{"init_std_up": 0.0246, "optimizer": "adamw", "lr": 0.001}
MLP neurons of a small language model. Each row is named by its layer, matrix (down: output weights) and neuron, and shows model dimensions 0-148. Each number is 128 + 24 x the weight over its row's rms, rounded and kept within 0 to 255. Numbers have three digits each. A neuron's up and down rows have the sign that makes its largest values positive.
A block is one neuron, or neurons of one layer that tend to fire together. Before each block is what it responds to, as a language model described it from the Wikipedia text at the highest values.

Prepositions before place names. Prepositions (of, in, from, near, to) that directly precede a coming proper name, mostly a place, as in village of, Born in, Battle of.
L10.down328:119106126164104134128135175161099124162154112102108130098138099121142108104110108135126145133082119085148114129122104127131122153100164132103158116137178124124121137116167157112135147093144128106145151136103151125104147154107089175145151104070153099107144148108133135123134148123121171132138109178200156128110120170146152106143142122070068139132078111069119129122145133124100128136137088132146115105125093168140141172123155133080143151107091145160
L10.down365:118140118139141112093132098160078104114133102097131150098161094114107125123141114140125154161117151110130107115130154134131130167095100105142142081065110136116119117094128084104153166120145131092110145145148142109142109127134126148140111146122118129131120121144115152173137176129121164128136111105110102136103127114142142122162143123145156087128108124111106140056155093131162102162119121125149178113132112088138120121135096123154181178114147141120
L10.down785:135110111148138114114151130127142129130195148131111185140105130141096146113161124151156134099122148137139114094126142141134154150129139092151078106138165133092107145137164121156150117177128116116112135146143132099103188104148113163144154105145100107153178146126172120146097119098132138144151115125171154157173152085112079175149113146124111145140156078118071128150157119118164107147119131129099119150176144137127101120135095168155156108117125085150
L10.down867:135170103137130108104098117155116103132156145155094138101120123085149118119130141150150134152145146097113109140099136148108111128135100149144162104093141132112165149140147128134116117110148132113166122151116130148162136153109183131158105126126113178119136109134148138145143154140137139139091091120091087114131190147118112121137160142126124145112100100143115117129106141119111106120157125111123150139129139157129128125099138121151140159115126138188

Attributive modifier completions. Final word pieces that finish an adjective or participle placed between an article and a noun, e.g. eng-aging smile, well-known operation, a small snake.
L10.down458:126150154107110128100103136158141132110127132125106109125123111169106129133130169086107147119114158159129137115086128146146152142106125143104154172116137112139155178074145155145118106123137136121124137106133154118138096106121141112111124124131135175152129118104155181120090104122127135161135130152106126092149121107098132137116131130112098179121125114087133090090143099145122117137129127157195140159097096119131115155134117097121147129110049119155
L10.down707:149153101129128081154139093149153111089162135163131127155140108139124121125144143119168156148129121121091155064131106131166129141097170122125115135120138190134122120205117100128142120130151125121080093115119149141137083146133127146117129106111132128117121139145156127118174098127138125105149125108111105173120114138159142140112110107103092170127125095155120119066117130108147135149122122143104123106111186168113127111123099118103173112080106107099
L10.down823:135115116102071113169135126139110136128099137095127120103147095135164106122128117115123147122143137106104121140112144113090062116148134158145152095104110118126132157121134132136090161108092127133108135096132130113114148135130096176064111140128125134113121122142201123117139110078101097111152136089121145099117109157124104125157181123108102147117110155100145119157129125071146167148104089190164124109163177144118105176108138111105144134161126122150
L10.down1045:129124075111130125109114118130170147135116111136150162141117123147125157089120145123117102109129121135133136105107135111132112152133088126155165159097118153141136167115119105137108150116141144110161166109126187163124127075164099129102148161108092146108095121143141171126128066149096106089107108156122116140134174109100114152171125114138117087111108168122120129123124125135123141141160102124116151097136126123137132146111130103145111114156117121132

Preposition "in". The word "in" or "In", most strongly sentence-initially opening a new statement, as in "In 1868", "In addition", "In Louisiana".
L4.down1005:154124129110090170082162152141120145143114141127123117140111161139145117124047181159148152148139107097114166140121154158148142133124106182082121130128128117165139166141158172169145153144130109099094128113165162157124111121124150119134118131161129135152087148151133124103108160098069141118128109114155116106103118121171148162134157135158090118144105136134119110131111110111157091160111137113133166156144113140110125090114107151115152118179095094092

Prenominal modifier completion. Fires on the final token of an adjective or participle placed before a noun after an article, e.g. 17th-century, vintage-inspired, separate, largest, Japanese.
L9.down163:147119104110141100082130123145143153132187147112110128132122103109090111128141135136147121155149144129119099141160096113114107122142146114131159128106138136149152116167144086141163106147133147112147114125147150104120128134131073120161132129124160146151114139135123167116100108156156163084125118100114141088099149135083087128140107138121100138137142151134119131160112150122102104131136167128165157137138129145155173161109127124123154149105138122111
L9.down171:087169106149094120144132150087140124093104161065108120136083100130173156139123116139161100148190156124072094135130155129169115116086144134137091150096138095114150149095116147130137127105151133134148113109115119101122146108153162148150118156100116129119105149155144131160143121160112148157147151143154067111143133123149106127114162168137112126150128152118137088134103145162161104106132163072089136121165120105087105157119129155113139100084101156112
L9.down320:152129097112172092145120135093115139174093098113128114100179135087124124111108112118124154151097115102110148102109116128180091148136129129116170098105185113088152142113139099141087136121092131169102141121137125115157102076124110112115143116147132143100124085103168142098109161129131090137130100096117120152140104123137145136119191109126131128161089108161128079159103116125135157093112102131174155152100117156081141156123110169135106097118121128107
L9.down432:127107125110108075127114137153115175105137131159145124108149128123125120128085132118111140085148139137142163140113144166107148112098155135111124139155161124138101152140145109132128146138104121112161136131088122168157147173111085092093138121109132145138098147094122132099184112119148136143115133139130107140133104141102097136145130167076095156094152153135103132109127151097110142131086143132151106163079105158117147110113141098108116136149142133156
L9.down462:128129128100106149150143155149125125122106122134127160124122106117127114122098110098139125126144143124113117140085120144102107148165118109145120124090154144139129140119100147124102177108136105134083104137172119125086130099159079161090139110109095160114112154100151121166082155133092113153150088124157139122155147145103111138105135118127150112101092132081155107143127118124164146140135134142144136101172144159133150146094133119120131170147145108139
L9.down488:110079091089131114128150142135162138122168102115137113133116140095124144162129082183121093144108121140129152125162135131144122111110160141126100128127102106101124117112133103105161131102081131132095163140145113168089101148103188166154132132167129114117144126120114134160126101137114156109115140126149138131150086144160131073128125111147138105085139167119110112149139134183159107102125135134126106125142137128124092115165128125135114098127123172144
L9.down505:169135105138145099114121116147108124112091115083134122145120125129138089144119139141088100121124140140149141122139120132116115084127142107156108151055108134147175122127183134131098144087138104132130157116134132098109172157181121157147099135122104122119161127111145110117165105114149115162139136139120129143147104146127097142156163135174110117133129117107095149131062109110120174128145144128151124113104132103093115131117093097124093181158128158143
L9.down567:113114094091118103132081151125147130143105130102145163137160126119095141157160168111123140119095099167122088126151100118122103078116125145127129087097140167156137121115133135115140119166107137127129151105166096082171158120117110163118144113154165109076119154127102118130123130134094076176151101146147131109113123153114110130082114125098099153111085096100116107152125157140134140099119127109148120096160105148154085125092116144131086130141122102103
L9.down821:125088132136138111100119160118144137091122127161150157137150116173116170112151128120091144155138127148101136139105132123125094095129131099176164136115140114113118122145128081161197103138124062113117159084118148118126154135117109082131134148118139133106089117130095148112118112115132163126152150133128103100194138148119147121108149124064116139131142142122085108134126052096109154141114172140102156110141092123145113174110107090099162098119095174087
L9.down911:125112117149110091149062116165135117110133123124133138130082139126126106152121138103118152113149120160126142110146133131146145120127099122139086143145119152112157106125120145128109116151103116104124134084108128093138152118072121144120124137125110169143108100136196118121169141121140076122163132111119131131080087155094140140146158144134109138151160136083153110103126123109151166079101113145166094092094106135102124108097156138115106085105136123135
L9.down939:138138112136141118137110098168149122074122137135127119094169092176123106104075145113121135159121121096104098108124169128088100130155101126136102152135154139125141115126115107172112129114123102138126182148112122097102127148165085177084130160138140128103125170114154096120129167105085112132103149134171099149110151144108123149122155103157170122119099096132152111125118133133128170153137147161161114071113092120140104131068152124136126122104116129121
L9.down941:166138155122173093135157157133166134117101102131133092094092081115117108103107118104145135119122102157159139116129129143103154132109109133126113086110135130126138139105099116120122171143083091179094146098127118152113086102116118073160127108127085133132109114108146117158100126157104151112151127099113139111145182146109132096125134125083146133113123112126109117124145163134100104105137141118166116143195116092135147139127089112106137120134149140077
L9.down1068:125107162143087080163156153099163104150153130112106165167131151141126109115171115135127158121129125158150119117099135145103116126146143132111106107136144130139128132162146123170146125107121152122105131170140144159096109106136129114097123114126112112130121121100079123119112091157097157091106158126129147130117132177150100147114120149152146140142125129138098138131122168148141112098099161142105117179092107106148114084136127100148056106149085120142
L9.down1075:097145158154138097091109126113103115136144107177138141125120127149125096117119135092099151139092105128112102120139163136116134143118098124115146118039105156109125146116157110079143099111123102126131162114114131094133127127119119107110117114129141117117116190163156139149154162127127096123165140142127131129086150106130103131098107133137197114150116114111119146133149128103117136108099104083156122115155151153155115125078127158145109120176148127094
L9.down1122:145124142195097122155113143106102142097103127140152134117113162132097157157111120159093124108148147142107103098122123154105144128124133120089149135131087154135164120104130098092123083146152124150139127125124159125108141166182090093140148129110120111127107167140111156122124116125125118147101155148101107133147126148146097115104145086116108104133162149133093142129146120142140131104138184142138138081122102131132071123108138100104117148115117107119
L9.down1155:120103122138093089161111137120083142134126139080090149134137119146122058114091090114171103122126144153089172096106112112099136119119094148133165117089117100117111128133113085103124089111098096122120133134154144130155114104191130104113117164134106094129097123153104110137126122145114066117127121155090110119129115105134113137146134157099094099115132136121105111106149153172089111128121165142139127163066147132145092154130102104121103156067134139148

Cardinal numbers and quantifiers. Number words and digits giving a count before a noun, as in team of three, at least four, several occasions, 12 team.
L4.down802:070113104178146122105122128111124157137129159138141119123143124152150162106111150132116116186126126110116133120106124126114138135109135140107146108087133188139139131094139095147164104093120165144136126141119125128149101135171090116152122139099106118106138126152102150139106151111112124163086114093134109127142153176121097104149146139104162154159145120115112111144138100142158132107122177204133133143173079100130110128133106193129127152146153114120